MLP neurons of a small language model. Each row is named by its layer, matrix (up: input weights) and neuron, and shows model dimensions 0-127. Each number is 500 + 25 x the weight over its row's rms, rounded and kept within 0 to 999. Numbers have three digits each.
A block is one neuron, or neurons of one layer that tend to fire together. Before each block is what it responds to, as a language model described it from the Wikipedia text at the highest values.

Description: Word-piece tokens in the middle of multi-token personal names, mostly surnames, in cast lists, sports result tables and biographies, such as Mas-ud, Dub-ord, Sak-ella-ridis.
L7.up219:481459508508450513476466462487504478541517548474503478513443512468506494498515490477552500474477487531511487489478488481511499451532472526465461485489506512482505534495489482510567520475483506506523527503556526503482529495482532493489551497484496518516477493490510488481561456549523533500509505456497500496495503508504534509530497509477482472532472502486504526545543501465500520506517
L7.up350:534498501492489496514458465483485481513522494480491489495478508441516529484498516499483476502517505508539506502509481504522517491496494550494531499497481494448491548502509509516489454513464541522495501508542537458515503465511559526459497507458541445513548514485488459489535489492537510465528463508462476484482496517472499507516469486510500485501537511542501465514504480509496495542516
L7.up393:504484488517521496533477495503517461459505504464544490467488487473540484504478514501497487500488536524518513509506417498549499477463478553463479485499518524464504550490462496527524510502451511483508476546506526527494499492521523502427535508460507513503513487501487517531507484478499458481504483486451469505484508541517522502523502503476521490488536505492519562464487481495528517529527
L7.up550:488489472490521485476489511515514491509490506492479488486507496457485475525448544481544521485506498466543478494513451462538481483485461555507475498498509524437469498532502461487486515493459491513508513530539598501500524493531511467479479509464494486527466521475520493525526484527469501511481527527505500495503499435528534513503483476513469487512550475527491487516510500519533534522510

Description: Fires on the decimal point inside numbers in infobox and table figures (323.17, 89.8 sq mi), and on "of" after one/each/some/both.
L7.up158:510485510483487505445478469470475515472493489498535493508500464503506504477504511514474499509557453545523481531560468504489501511481513480537521494522524460516521526491516510465541492527499476518507505495533474505510459497520500483518537533506460462467487560531525516497491502487503476465464469477488548473508504510522540480520499533514521473527486489496433509498507496516454505482518
L7.up159:513472526488509506455496470489535542496431517499514507523502520459473491479518524504518509511533507523528460534488465489528490532456521514500473524501515503495531539460494464472517503458472532538499534511540508494493510535492529464456542498490521525525498514482500541518517549472502474481476477459527538498492525506494478507505504544485493466459477495492494573500536492501507496514494
L7.up262:491512503494516485463488472517478510558489494472492486479471493484495518494492470502493491536519500549534529522475489460507514516462510463543492501501553480491522517466495506497521522505454533530504492520476462476460511501502596533503529526509469505504493475499497485472521486496525503493526469468505553465547503511495529465512517497495499489485488551517527525490480500506505553490505
L7.up512:469532534504534484474511484514510538501445511462486499479516466471466499522476540490522486462540513530514468480526504510548424513487506462504488498502508487524499485515488485447497521459491474548487534517474477509512494456536493426519485513505533472506496485528467506493466506512496470495518459479516519483503496477504482504513488548515498508496472483520492484521504476480502526459530

Description: The pipe or semicolon after a column heading in table header rows, such as Title |, Score |, Television;, usually near the row's end; weakly, mid-word pieces like works-ho-p.
L5.up80:502504498469513507493496484492472527525516488512529481519514499502518517522545500439496494461510465512511530514494471506526484521499510472520511521446501551499522515553470500508518490524514513469562511510518496482524461499499511478492510540540526461439504492490531485497474452510482481501474525516502483503500467458456459546455557544530487520523476559524462487485520468495494505455481

Description: Fires on the final pieces of people's names in lists and tables (Bartlett, Brunner, Ferris), and on his, her, the after a named person.
L7.up61:521451511518511509522496478493531508499501505465510462472461474495478471482529527464488466512474560487498523465497452472505495532508501537511518474515511480473530512479518467494483520467484534542493465536498577554502534515514547500481488519442483499519544509484498506508514484458533479462519528479496477519508447527474530517528546506489500498521486522473509532481543467536496513533501
L7.up78:499482549455513554475437502508461495532510482486527491462499490478497478510514489478484486528516529548517525495478504504546501487476451465509500534496486481465487532501453445517513482460508530530496486512452528517543506487485547503495534515457481499450504523488517530539486496509535480483519474478507476509557450504470491552483508505508487492512497472481494500511488507504473513484536
L7.up583:505503523465495516510516485511506484531502537481486493468513453500487505489518539466478504518511515511500514498471455503515485508517452517513539470468482570494501545478501478475475533505498520549478504506464521519541541498544556468480508500483492519474508500513531492511530506499497531460508458515459513518498484462483493537521516489497522478465493525491506506444512474511538507512529
L7.up637:437504520459524494468509525549494464502520512527497483464506520466497501475506504466510501547512540494514546469520529465490480477482463530496490459488505511468469542488493511482478494463484569518499520504514560543481512533539505502470486498498491498493543527522550513463545526524499469500484483507474495503458515500484486521554478493491514495482523486546549499458502481509511450491537

Description: Fires on the first word of a noun phrase right after in, at, to, within, mostly articles (a, the) or place names, e.g. in a summer residence, at a cost, in Germany.
L7.up29:507538525471480508514530550548500509486486554468510498484494491480507515467513488476488466491462497492510547485458513538478519488493495525504523495474482546494467466467520486480517496491458534489512511493504501548490581495508490494507534494487531493466476489536504551474533493503506509471493502469467490546471522544489514550493521509500515508471477528496523542463521489507483505489527
L7.up414:474509519466489467469560475545501510578493551486505500517488502474510468492539488474556487476453494565493506494558516492554520520479491515535472438468522478493496524447530477476531507494482526502493487510517498531466513534501500471510488488487517508483506492527442513490513481537507517524499467476510486486473542495516519533481506502499497525530493517517474502477512501494478503503519
L7.up467:508474484514476465461507519518527522509494539498514501472475511486495524431506459520487500511477532526509514526489503524505486483526513530520525474524464494542456518495484482502519530503470503495479533506513466513483460498510499515472543520463545520515490524515531523495548453545470546496497483470505508505488501541460509535507537523449504495527482477516488515500476459512480493473489
L7.up599:523536527456488479499508500513500513492497517510498503483452455472493517452539508519541495477493526527521513488524525489494484526488496561563544474502441536509544459521509484474503498491511488477507498507518538520465525498511500509488527536425496511517493482518476503502486504534483512488504528499484490497496512509515553491487489500471471515467468468509499510517519455487465515460507

Description: Fires mostly on the "ing" piece completing a split word (believing, singing, walking, thing), and sometimes on object pronouns after verbs (him, it, them, her).
L2.up59:523503515503496506488479487502524478484468521451498495527455487462481484495574513482466491525505494551511514473491465522538508538462503509525507513490530513508487472450510504505495507451510543493538537451516495492440488514510530477519517499514470485502486529445476521481531491536521525498512451529510492509491524525503521489490497459537509490450474498495487510496514491488526489496516
L2.up76:545501552513489495479488475492547484494504467503482516482463505463500478456496520481442481462528506485518484480537479499522519517478543494547512501506523457525490490495501521463492547463505491485502534468483485502500518526451480514497518479530490477504471511535452478502503498525520543456535489481530495500526511505515502504527508516477507497445480505470534484502505483504518495510516
L2.up167:498529511485475518527445453491536496567464465444509494488489470497472492500566519473497509540508507536545513520493486502512497558468508485489523506509494520474498494436528519527520510469503532497527513469516503509496514482542502499501500522483488505483520529491502501455473474492523501490476483534489568495504483563465498508504514477493475489442437505521510454513491498508460507526500
L2.up441:470515513476485468502492485495501488532451476485503486524453486481484487493533509498486516479520548492504529487509471466519504522458537471510523539471485484508509513498509481528502527506555536516514538460528528476488520506508526509508508563515508448492531527453448475510499478561537484491484481537485496477484489513503505511499509454473510504432467514464488481507529475524469506508551

Description: Punctuation right after a number in stats tables and dates, like decimal points (2.6), date slashes (11/25), minus signs and pipes.
L2.up49:537509543472478514475466516524469541540467489486541459530507488512497512500511510490523502518497498546491537557489503486498446530516491512507513463456481472478534530456467476516546484496501483523505497516486537517502499514502515469497522482489478490465499468504491485442490505493527472473508494470503497456490495507431548487504506506504518513504504509518473547465510510491477571478525
L2.up500:486531509464499498514434459531498556469470501505510459516505547474491519498509503472506512453518550530525504509468432443509473479549518473508522452510525458488528497521464502503525472487502542488505489476460495528489534487525505500513501504513468438483473497511483531528506515470520476454505502513494533503523479480469450490536473519521489487466502499496490536483504483523496482506504
L2.up582:520498587501468481497455484489530498504454520535506435476508478518469484472490547455488473516502489544501518508514500489497439503461525486491537486512477455450487511503509498540510515481516485546491480480453477498496496515504486442516512471503506497490467465478497471510523508506507489504509519491508510478558513508437504471531546542488492513521487477483489540529515487510513503503518
L2.up634:476492539466462499473476501496495512478458502518532439474529508474500505469507509500462493505534485538523578517519492481498452525478507496501536460506496506480510500485456456504496526485474511503541518501491509551533489516525500499497489526479456494516463530545479518500479548513509466508473463482514452487507466527484519533504524503495468505519466516546495487531482441496535439509489

Description: Final pieces of proper-name units: the last period of U.S. (U.S. President, U.S. Route), possessive s after an apostrophe (world's, Castor's), States after United, and final acronym letters (PRC, AAC).
L5.up137:498475514495504521505498472504440478544484486478501485498465464509514513503598527482479511524479527510503521502523473517533482521500492556517536483482499506490513490509510493477503490449500481508520465521503504520518517510565506499496538469493528501543537503498512495495545447508519455500502509514486446512466476546500515513528531471537484469505516535476482466482491459502457511474499

Description: Tokens that complete a predictable phrase, mostly years after "born" plus a day and month in biographies (born 26 July 2000), also "known" in "also known as", and "fact" in "in fact".
L5.up537:490518523527493481517511467511503533509492500476488506473482519418516459517509490485490501539538507459526516501461498462469545469503520476558496527498519532536485538476504490505516518497485538475502528454489505499500476528489473516477523540536513502487501511520482565479486441533504541458506497507490493471475508521496536499528478473491494526507497485516492518461465475510479482439491

Description: Subword pieces inside or ending multi-token proper names, mostly surnames in tables and lists, e.g. Chitty, Beearde, Tae-hyun.
L5.up8:503506487512514509509495524504505499501555491485518499517465542486506472549506492532506475517509476499484520490482426477463539500521482529482474518496478535445492456499503516495502548506479509494515504511518532501470534515464520461480507514489539497491517506470433451472518469508504481497531535474473455489498555490546518473503507470492520534464533572487522515473497513496498473523472

Description: Fires on the pipe, colon or semicolon right after a column-header word in table header rows, e.g. Pld |, Votes |, Year |, Title |.
L2.up145:501521537504464480492454484506500541508500520523523472520520458506521505479507497490480479491545484523530537513493440522524501514506472472525521482477450474525522497545420530478502499493476501496483502508538473513504486524532476477489515550527512464484505516501523518492498456478526451514501516513486505513469481467481464528525484536556498465519503512460461500485508473489493517502502
L2.up261:558477523445479492515497459504477568510518503490528501508485482501504525484501499501542497511524527480521527511495490431502487537519483466500528494451455522495490491482479530495512476479486552501471523472536519500510499536473499512445492476481476483478546500477522476523495483507477489490493520536493512515502455488482478491527462533479481484511509491516433471469475480517519526509494
L2.up422:539492512484497456514477517505495511552464525523545438474472511464475512478517492492468500480566461559523523505487491484559477497496478481542503477506487524523512476499472488536536484452473508520508514495521455509525493513510503499489550532511509465451523527517508509476490524473500518455512544521476495468508469500492472507524476512502506501534486496501485534482481499506498523486453
L2.up435:495487511495452516504509485508508552504485546515527468512512512490487513480493511491510527525529502509531503480536459524471487469534463482476480452458480491488500517512498499473572456512493493497488489474514499488504517570464514472491501503514503539487520513524513504507478492439494467456474535499454506509483487482542467495460475557516507443541531511475519484541473484526513518531522

Description: Nouns that name a quantity or field in infobox, census or table text, such as families, code, population, positions, km.
L2.up63:456479527475468516529465481492519500486501456486544447473480522459483494513512518495540505525470513511536493514504512505505482513456480483503505475504514507524512520520528491480557484505520533496480472483523515500510511540513524472530470499445500520461506494524501564523500532446487443501517511508459479476516478478465511485478492544497506477515484523464529490517543487499452549479525
L2.up253:505489494497434521499486464488513510509448499538496431501528539486481459498522510489481475493484532553519471527477523528501488501483490463496469472513497491468502476521496502503545537477509528503488475545484499514523502523540473499547507554454481497491483504472497540500546497488543498489473513525466491458570474470506489503486503565462536464527473508497518496495477479481479491505527
L2.up351:488520510529491539505472461506535504563498509514530472472505503467482449496477502486512491488474505541523524535481495512493512514533531492522484431469522451500496522522487513505527468483442482541478526509510504498524497554496505475497500528461497488479524499523491542469465485471504474494509519515468498474534499465489479515442512508485510534535528500474473506495489489491480556476530
L2.up413:524478527487509501533477494489512502510447507510500454485524529465480481487509529480544492481488504554559491492513485512532531448489506467509480449511504510525484455533489500503556496489481482511460557485468492530500520518533485467518465487464494455463470471522496549505517549470486514483507509525474450485497492474517481488523445506518528514503501516524525485488481469528480526477505

Description: The word "of" after a quantifier or number, as in some of, none of, one of, 20 of; also decimal points in numbers like 3.31.
L5.up36:526509507511474511460494453513451511501491492481512484532493516451498514517537525503463472516492481512515504531490497488526525507489496542534506480494532454515505549490437468497505504479469499534491549528464532510489487516498576461496511549512459494471497482486512485488488492476528470516488434472504532488484487492508516494490485533499490477456515530519517527545490492520463481508514

Description: Prepositions and words just before a place name, especially after located, based, moved, born: located in, located at, moved to, city of.
L5.up601:447515508469486500490547517504525518504487514486502497455515521497535504496529477481499483468497469533510479520512524477535513496451488536543487511469512465504480518502532476501548493485509528517535483509472518533471522500492487463484534489438514516430512534501523541528533480501469466466485510486437495473486488453533486547450525521535506507506517494504503499517529471518478494514523

Description: Mostly the line-start dash in Wikipedia infobox lists (before fields like Established:, Elevation:, Website:), also the after prepositions and clause-opening It, He, which.
L2.up5:488474533479463497497469489535477523497502534490534462457472450484532486540485504473505501475505491543546472482537488520511501503487518513537505473466524522504518531510484517463526504488498528501540468519489523521525568540545532492528555548503491466473480477487497465461531527493503469493472484481488478482501522526525496461481519540505477501446474491459477470508485479509515516510495
L2.up324:494480549466487490488529497501520484474479514507532460514509501481514503467507516462494453481477497492522507502498463502513486491496483507535494479471480491476462490532506532511545505458487537535539471525477519524517513514494573460516521524465520518495533480474490555476521527508522487471505505516499531455487469509509509504503547517504522509479502554484508482541471452529476523478524
L2.up331:468504520510467485554466520556477521498503495504495482476526486472515454494496511478489498458523514542520491501525498508504495478481527481526493484495488517507530547561471463493544497509509497487519479511511548521538513529537523486521541520472520502454522507505479487468518507491518498491496510499459469481546500523518519475436509512479462503482457499481515489537476485571521539534532
L2.up518:440526552503459479496504493525491513442481518480542473486504488484538478456491497428491503459500510520527502502536440503465469509509502511526478466466471494518500516526467477510534494486498524528545466524492561532519512517512555468504530527474513490468525484510474523484516511513522491507505491492518500475495490515518505508475534540497504503465495521459549476506491462525463530510530

Description: Fires on adverb-forming suffixes (notably, suddenly, reasonably), adverbs like however, well, later, also, and the first = of wiki section headings.
L5.up619:554509506499489484502506528500459510517484513477508498513515460460515520524530527485501505512503495471520494504485521516495480530493514544493535522497529456429516511475478530547501508466517485467505497516456468482478497506509531500469559507515487459475478517499460521499496486471506511497509471493492499435494566492459502520548468505505517517478501511532519521476518474501482462482507

Description: Year numbers ending a time phrase, mostly right after In, in, or a month and day, as in "In 2012," or "On 25 January 2017"; weaker on "that", "-" and "=".
L2.up16:477473498501497487478525519484490503491496544461531495502433483467504535520497516460488444481531466479509518493508472491491517514473492537514538477489458546463475516479504464510489508468500549538509517498515503493520532520530513497475494483503504508513542565502500535492544489494494529503498531495500514487466469492498551487506487478513485505492519527534479472541473484523533504492525
L2.up114:469480523467513514502509496542506496464525469459517497516459463513517496469472516456524488465517465529517523506465493483478515529449510497531530509494515526527454517498469530490528567487456515501494474492516527491485478500493489522465496501518474477522540549484499517497513516513452540480512511465477498492501514496518496525506550471493495513439527532478508551500534487532534530463525
L2.up276:490482534517507490495529501518511477532481552527463509493494521430488479467518509456493410490492483468522521472477486474488511488498515496536505507512443526489473479459481528503497486482489492496518508506499498493465490554515505513520506513487497522520493558509474562484578497511521553492489501531501510460504477524461487517515529507498566489466496490539501520490524507498510512471526
L2.up327:471504517501508447478504486517477493491493486458489490498472506508509485472517526476501484517536477534500520512481495459466493526495447514541511493474459493513460508506487464482466505442429493501513437500505471556461503491503515452487506515511483514527542549554502570497500492499504527464510451477502518474487494495477508520497538500520477504505453516475527499498464480565528475499489

Description: Middle or final subword pieces inside proper names of places, people, brands and teams, such as Nin-ten-do, Lap-land, Af-rin, plus possessive s and times like 3:45.
L5.up622:503478538487471483480490461479527511534510548483494481443478498523496512507571484485497470480496497508502527517507495436490458467513489564533491487510506522485527503510522501517508526490487514553517495475544493514515489502553497524493527509489537471504492516503526466485519430512492483490530500517523473522516460492485504506487477501526485496482517495478529519519516433481504529534491

Description: Pipe separators in Wikipedia table header rows after standard columns, as in Bronze | Total or L | GF; weaker on mid-word pieces.
L7.up51:517492508454448542493488461497462501541526494491541462496520501473482525512498494455506493480516569546502474563478532537508479534519485476490491483511507532516495496508488505463520470521495515521477490509531496473543524516509522510456491538461550513457496541461525513500506524490568490488471520491458461499500489466508490547490519519496471497504491529521483513494528463498471504458491
L7.up70:460503516501491503491512522503446533495521490470491499527486465479500473467493498497485481429424508474533534523476515497509467512465493500512476492497521472503524489464475457570536493510499489502472534512540483505505488454544575454514517492501499500498521508509540480496499512512504493497502496508524506448460521489485506469490496497499511503486461516509435495547484460542490513539509
L7.up115:515486469469488486467482498512464523491538470514524447492475478499512523462521516502545505506483512515514476476493473536548450488523465515493516467509481513477499514479488492489484477530524511510514514488507536537555452527542539523483491506457475469500536481464532507493523512526463469459498500448514506481528453518525483454540519533496544509450502516484492476523486487478496535473521
L7.up232:542460495483459500497527509520476505496515517474490467490475506482523521514534532473499508491493502485528539532511478490478460483509480484526469491427497486529510515500474514501500498554491517462495505536531496518494474454526583462497501530486498490456510479465484490508502479518527500419470541507489503518524482510486470469493540509535496504459501524466486490458502483497493553527482

Description: Inner word-piece tokens inside foreign or uncommon proper names and words, often in lists or tables, such as Ka-up-o, Ab-du'l, Salta-saurus.
L7.up162:497494496506462534465496521483470483522517527458582510514494519475495517488502504498476469476470537479504489476523504496519504487493440488528494488517512504497474465417506491521528475479496490505525493476555482515480463504495489492518549502554494488469478509552474470470496501509495476490420480462452472491495520499486533501465528530491500547497522510483483535520487519489533506489478
L7.up193:479461475496476500505495467481499525532488529481482501445451478484536484500508487497526483504491520516490478533466491516490477448504447526475495501517489506465499475518471510514531526495485563495535466520531502527485531494532507490510519498442525465531511489474477518494501507509475493451498507518514476479547515497504517482499471509539492499466505495465524538519511487537486497518529
L7.up428:472474487515477527495486483462508483465510503516582458480462533490518493462514453487529484488479487523503511492511539476514524480445491489474465486543549495491441530494489457539522481499529521506509494505558499551500493522480492474515533481474521516518519511512523492479520501494527458464462512464523500513501488481486553497513535506507485494532488479488494520533441504511486489508494
L7.up465:489516485492493494469470486461496486492499507479562492511452498531504520482513503478487489511502506501501507512478488519468492479484479529497478509457531507463445510483484560532517475489532535457501476468499504486465497534481502469498506490515524510519541533491495477472496499526482530525481507473493492479509525533493500448528545513530484530516525517477475527482492515480472511477487

Description: The word one starting an appositive or predicate phrase, usually after a comma, is or as ("Arjuna, one of the five Pandavas"); weaker on other descriptors opening such phrases (his, known, later, -ly).
L7.up136:492523512562494486480499512515533524518481520468513513498489449483537477517518510494487478519492532491504534489446489500482460519504469536505495511491481516466563516501457480482478515491450533527518508533503532512459533495557502511462532493458500531546510546523548507489496477474541496468492504491511528459490524497475535505503464472515544485475501521504472512472536463468509502451478
L7.up299:517479501495485488492488515474518522509539536491498508472503507470515525505546509490509501516459553526522528489496453491510511486461535492530503505521468485492537524506486451460492485514496486513519533499496474529478511476491536456465508465501493474500480521464458495473524498517488540460455523470527489515504488516474502513522531546480517557478465482533528544504520473473516485483480
L7.up345:495492534496505505481479538496458511505471485484520475486497490495457498479541536472517512538503460494501495516501506506515490503457463508498520483528537477482502487537438517496505493480467517504517506545471541526488538499511530479460497505497455475494522507452505507521475553491492456498487461456488465501496512521475524493540485542496492501460497540506557512527502484548486483467504
L7.up357:536493528493458500441504508512465512487511489502482519513489531467500531496541519500519489519477538526524473511484532478541520467490505522472520502449495488461496462537482475490499482513455525493488493490504536554492511496523556465492510522466458504494456488472485543481458505537455571485466490462514491486510512500464518489508519514488477551495476480515488543514515473517535497493486

Description: Token right after a number, mostly a decimal in election or census tables, such as the | cell divider, %, km or million; also mid-word pieces of long names (Symp-ho-ny, Beeth-ove-n).
L7.up50:514473509493538463489498509496470489501501531503529481430521465470494494522484514506531473503511501514526475472505538488515531498483478474518442479511532481506530484493470512516522503496489534502547507506474561521510527471525514492475529531440542505477502525497491504531485473471492503488503500502493471508514531515510509491518516526504476510484507506474534553469495507522476515489593
L7.up476:543449507514543492520494495487507488504471509440506487468505525459522515524536507471510494466480456491519514513489503507498470507494472489498499489509520482447512530465489549533507474476488548454507490508472501463481520543571509521519534541512497501436468490492509498509489509482480512457478464479479499477504495557472490508511496522481526542464496509508511549507448474523510538488533
L7.up493:480472511486529493476502438492525497528521509491533483470492500486499476525500489499530466514582499500531497510507450523495500526503460475518495484545510495507524481471486503471513507483488522508528497553475492498502527476501514512484501521480493491495536508463500514509515455512489501494527447484456445500517492484505490518491445554502484488475449536491502477486465499523443494522562
L7.up576:517467480489502486448476520508495482496524439459520492493486479504498495522512513464532523501525464513499485465506520550488456517509487495491497450491518450507545493509472521485523483521468531522510518500479511495454545497517528512487545552472476506494532512473495519522476535515527484482543475499510496465483510550526531498482509546483533500512500514501480524483489485510464496469525

Description: Day numbers or years right after a month name in dates, such as "October 29", "February 2", "January 2014", and ending numbers in ranges like "from 15 to 22".
L7.up146:457492546490524424479500501486481509501482540506490461523517487469511520474523529510504448485513475533540475534489500459489489540507507508475525490451527488503511500523501482487521516453446511523570508481503483519499469518489511494484551487509506498524481481555523494506540536519493490468486495502507506493507555518511513499536493514527473514495445501487534485522539461504517446465510
L7.up186:434489486484493507489518465502522507460460530494523504478522463482530509507490492490470496478535525494539458473489488527502494528445504525518527455488492513481498504532504525499527538513496478485492524506513503463460505498510501483462533533513474491518520499521534525498536462474463499486499486490507537475515526526463531548519451493489537531462515498494515522535493432510485476451509
L7.up314:455516522486464511444520462514493514460469500486502479497531505470498505483480503500532492483548455484527505508510478462511488538472514565537498469482493471479492522556494542468492548488466517508531513443510487553491521521506551531497516517555514489505499532523490468470494480501454521503505490486536531473483528485509523513469514528462504481504496519497507507545492467549485498471475
L7.up501:527509509499500501455503496511500511519480556476480508514477459485531489466510487469506472466556508521508509497501519482482531517527523542542519495470511523447502485453473526475492553497454467503517502489489508512485492530496504507490534564530498514486481502493493499487544467487537528527537492490525527496488476533481548507520507520507508511475504514515516487498456458512468477430493

Description: Word directly after was/is/are, usually an adverb or past-participle ending, such as apparently, unanimously elected, acclaimed; also ends of table cells and lines.
L5.up85:502475526470467526533519512481518507482480478462495475475531508468518498492494530482568488535505474482506496488499517489513517509467493521518509495477510507490474533571477476513486500523480501468521473530524486482483485513526578539488526496443495490448533481434510487516497500474518525504541520491494436484533499534497475515492503520485483498489460518510562520468536490510518487478503

Description: Mostly "is" right after "(born date)" in Wikipedia biography first sentences, plus "became"/"become", capitalised "As…" starting lines, and table dashes.
L2.up98:486518498474551520497515475544484483472480501480528435484499517492498471523490491501486466515485471546502513499463456519490482476509486535526465485473549494510510532519531483548508487523494491487513530493523518469533486493490536465494528484493492491516506477466468534490477542523491497442522505467506458485557506481513507482547540551500487512480532530468487540501480495518491505504518
L2.up128:476504480521509470501520508510470528512460508499516506465522512468544517494519491462554505537532477524508493503541474451495488513473480498526477487459466487474475534547523456504505487516528485480538508503525479486519524507517529469456520511519490463497531486420517507482526513502528475494507503508482484501512445514509538485544511546532514547489508520494481511494519478471512484500513
L2.up336:493497493486511501499513499516473501509479516495520485495499532479515486506516526497512479531486495525531509486540488501480447539490461459499460492487528534503459498539532488543555521513469522492514498480540480506504476469476524492526561518489511474532472507457537508470473502508502460495480509502484459500521502519467510462532481516514534531486513502518546456489431469495495503470481
L2.up448:519491484512500542515503437517480505502451489464531481528527521528511481537483489453520470507485505500511479495473487494463478491502426580520522469504486461494471493522496469497489452506520513519496514490489503499525512472498514529503508472505523462514481458464545476497478504497504483485502497503475473490511494519458522473508507555535505517511549472513523528450501470494540528510535

Description: Tokens right before a bare main verb: modals (could, may, can), the t of didn't/doesn't, infinitival to after is believed or intended.
L5.up566:527499562478532567504501515461456486544513498457506485514502472481459492516531508506502511514478536487504468531537478499508479498517459490517512437539502497503490505502503507510465520476496493510508558555466496472521469541488520446473506498502502472480472516476436469519539473495524482534493488458497509477511537475484521546532490526507451467532472536507451489518477490516497482485512

Description: Adverbs between a subject or auxiliary and the main verb or predicate, such as also, not, originally, often, always, very.
L2.up247:456517486459486529504525511509445537526473525542512471456508460443521484516496489493526466495523499511525473498527492493526469510516483489471487510468447514474485556536528514504520489528513533514472483519457551497513504516509547498447514485518508494479514495488517518509505474507467477532449499518491521506484491466456479499537497519502501514529461480486521507536487478523485491486570
L2.up256:542505481490465527499499486489480529551466498488504499483470460460504506471519504500525498508533549506509472496476455486499463524461445492511507515496468479439519513531500564519516493516486513532471479558519512510492516537483491532452528508483460473456567526480514522484504484494506519522479519506458530472462512522479494496523470506482513488473482499496490519519499485544516462502503
L2.up374:512509505497482505476489500523478521500437521534488492491513498467471500516512511495538518495526515561504481523483473493481468529501478496494509466480484478427472507575507516526523473526464549519499472554462514528490476486491504495482536530508495486468508493472511502503526495511522471484489494515527484458500483531456506521541471515469514511505498513537529533540497463517493499510480
L2.up570:507524497468435523496513502476493507556461498487517494485511484484475515502563520502519527523512514551523492469491457505533473513495491467522513502480500477461547458482517510520472497519539538531488484480490541484434546526469502526478560486491498464517522490483477521492501542523505504478500475479481495478504503519477521480548481502481496509479465485512502490536505459524481506533490

Description: Possessive pronouns his, her, its, their starting a noun phrase in biographies and sports careers, such as "his first", "their 25th".
L2.up69:521486500460500539504457485525472515535515489495495470496492533481511491519509497474502500482492508550530519467516509497450498539533478489545522471458514469459539527488493483493541514464528519531491546515478516541511489495508515526463527543492462510484500486474465497524525482471512467476484515514493496441511454468478478500515463481515558499532472482466481484528526515530485513484488
L2.up103:493513497451503526523491459491527513559478520517525465485492499496536507534562499452508498519516513514546488519496468478513456527519481483490503499452463521476513523472490450535517483500502522547479496491500521501443515472549531496496489494494454527464528489494508518488495503479549522449492479500509505462473456503452498485543480519544529488509519499486512505496505454539476519494478
L2.up218:533492529489523522463453492533499472530475526469492498493477464467478500516517518485472525520523506549504502484468477517517450538494478529556530496466479481512527487495463484549511500451523525524543501510482496511517551457515554499511530470488503499520516525501477530506505497545533492477500466535523474463483504517483479534531496466537475506475508547532515465544526470523485491470544
L2.up249:473513548483450527455463521509499525516463500513509496460504518472476478496535519447496486495524487541519538494513517523541485526559527454487489509493491497486501506500511508499523502492521562547486496469512541504508480517550480530473496493510483476514518505532462523462456491495542520466497454512455530468524480497460482466507475487485518521513486498495503496521475510492479526485511

Description: Fires on fragments inside words split into pieces, often verbs after "to" (su-pp-lied, elimi-na-te), and on apostrophes in don't/isn't/ain't.
L7.up44:478492536487510513472486511488488490500515509467546485556487538467489476521523486474485503515545511519521533509484446482502486557521488482469528494456495504508519510457516499512519544466491554521494546520498511520464500480502502442493510519498475474507492508544436529484485495488522478478451498469517533507497529477476533478534469503529486532503476484540489515480508469509524491509506
L7.up52:518468502465514495458465460535507512523457489509476480504478474463489520495547548496511480483514566516527529504519518456482488539480439492523514484509527493486509512520501506481492539513486507487506512487533519511472489484538516480496530540487487472555454513475452506517479503510496521445513482473474496486496507472514516508488467512511501533467478539505507535499513496487476503492477
L7.up190:506477504465470507502507508485507513501487471436486481502465480496508508495569499492501495472500509498494528485490470500513441507468468511514513514472512456520517498484480492488538504501513492525526534502504503522496521467512574500445527487490493456516494517474493487524452455532474480494497508460543507457494532484534546530482529557506467507503467515501493517564506505496535483528487
L7.up539:490497515495500540478508537502501528492480512503507504499452506512478511502519501481473486473525517493512497461509457534538493551507542493506471476480520466484527531491522470465506445494495519475512568498523533444475526484520525469471532503494466499526484519470430513531493457496519468451489462487499537486521525481510520504481519486504504516489432549499484504510464505502492489467523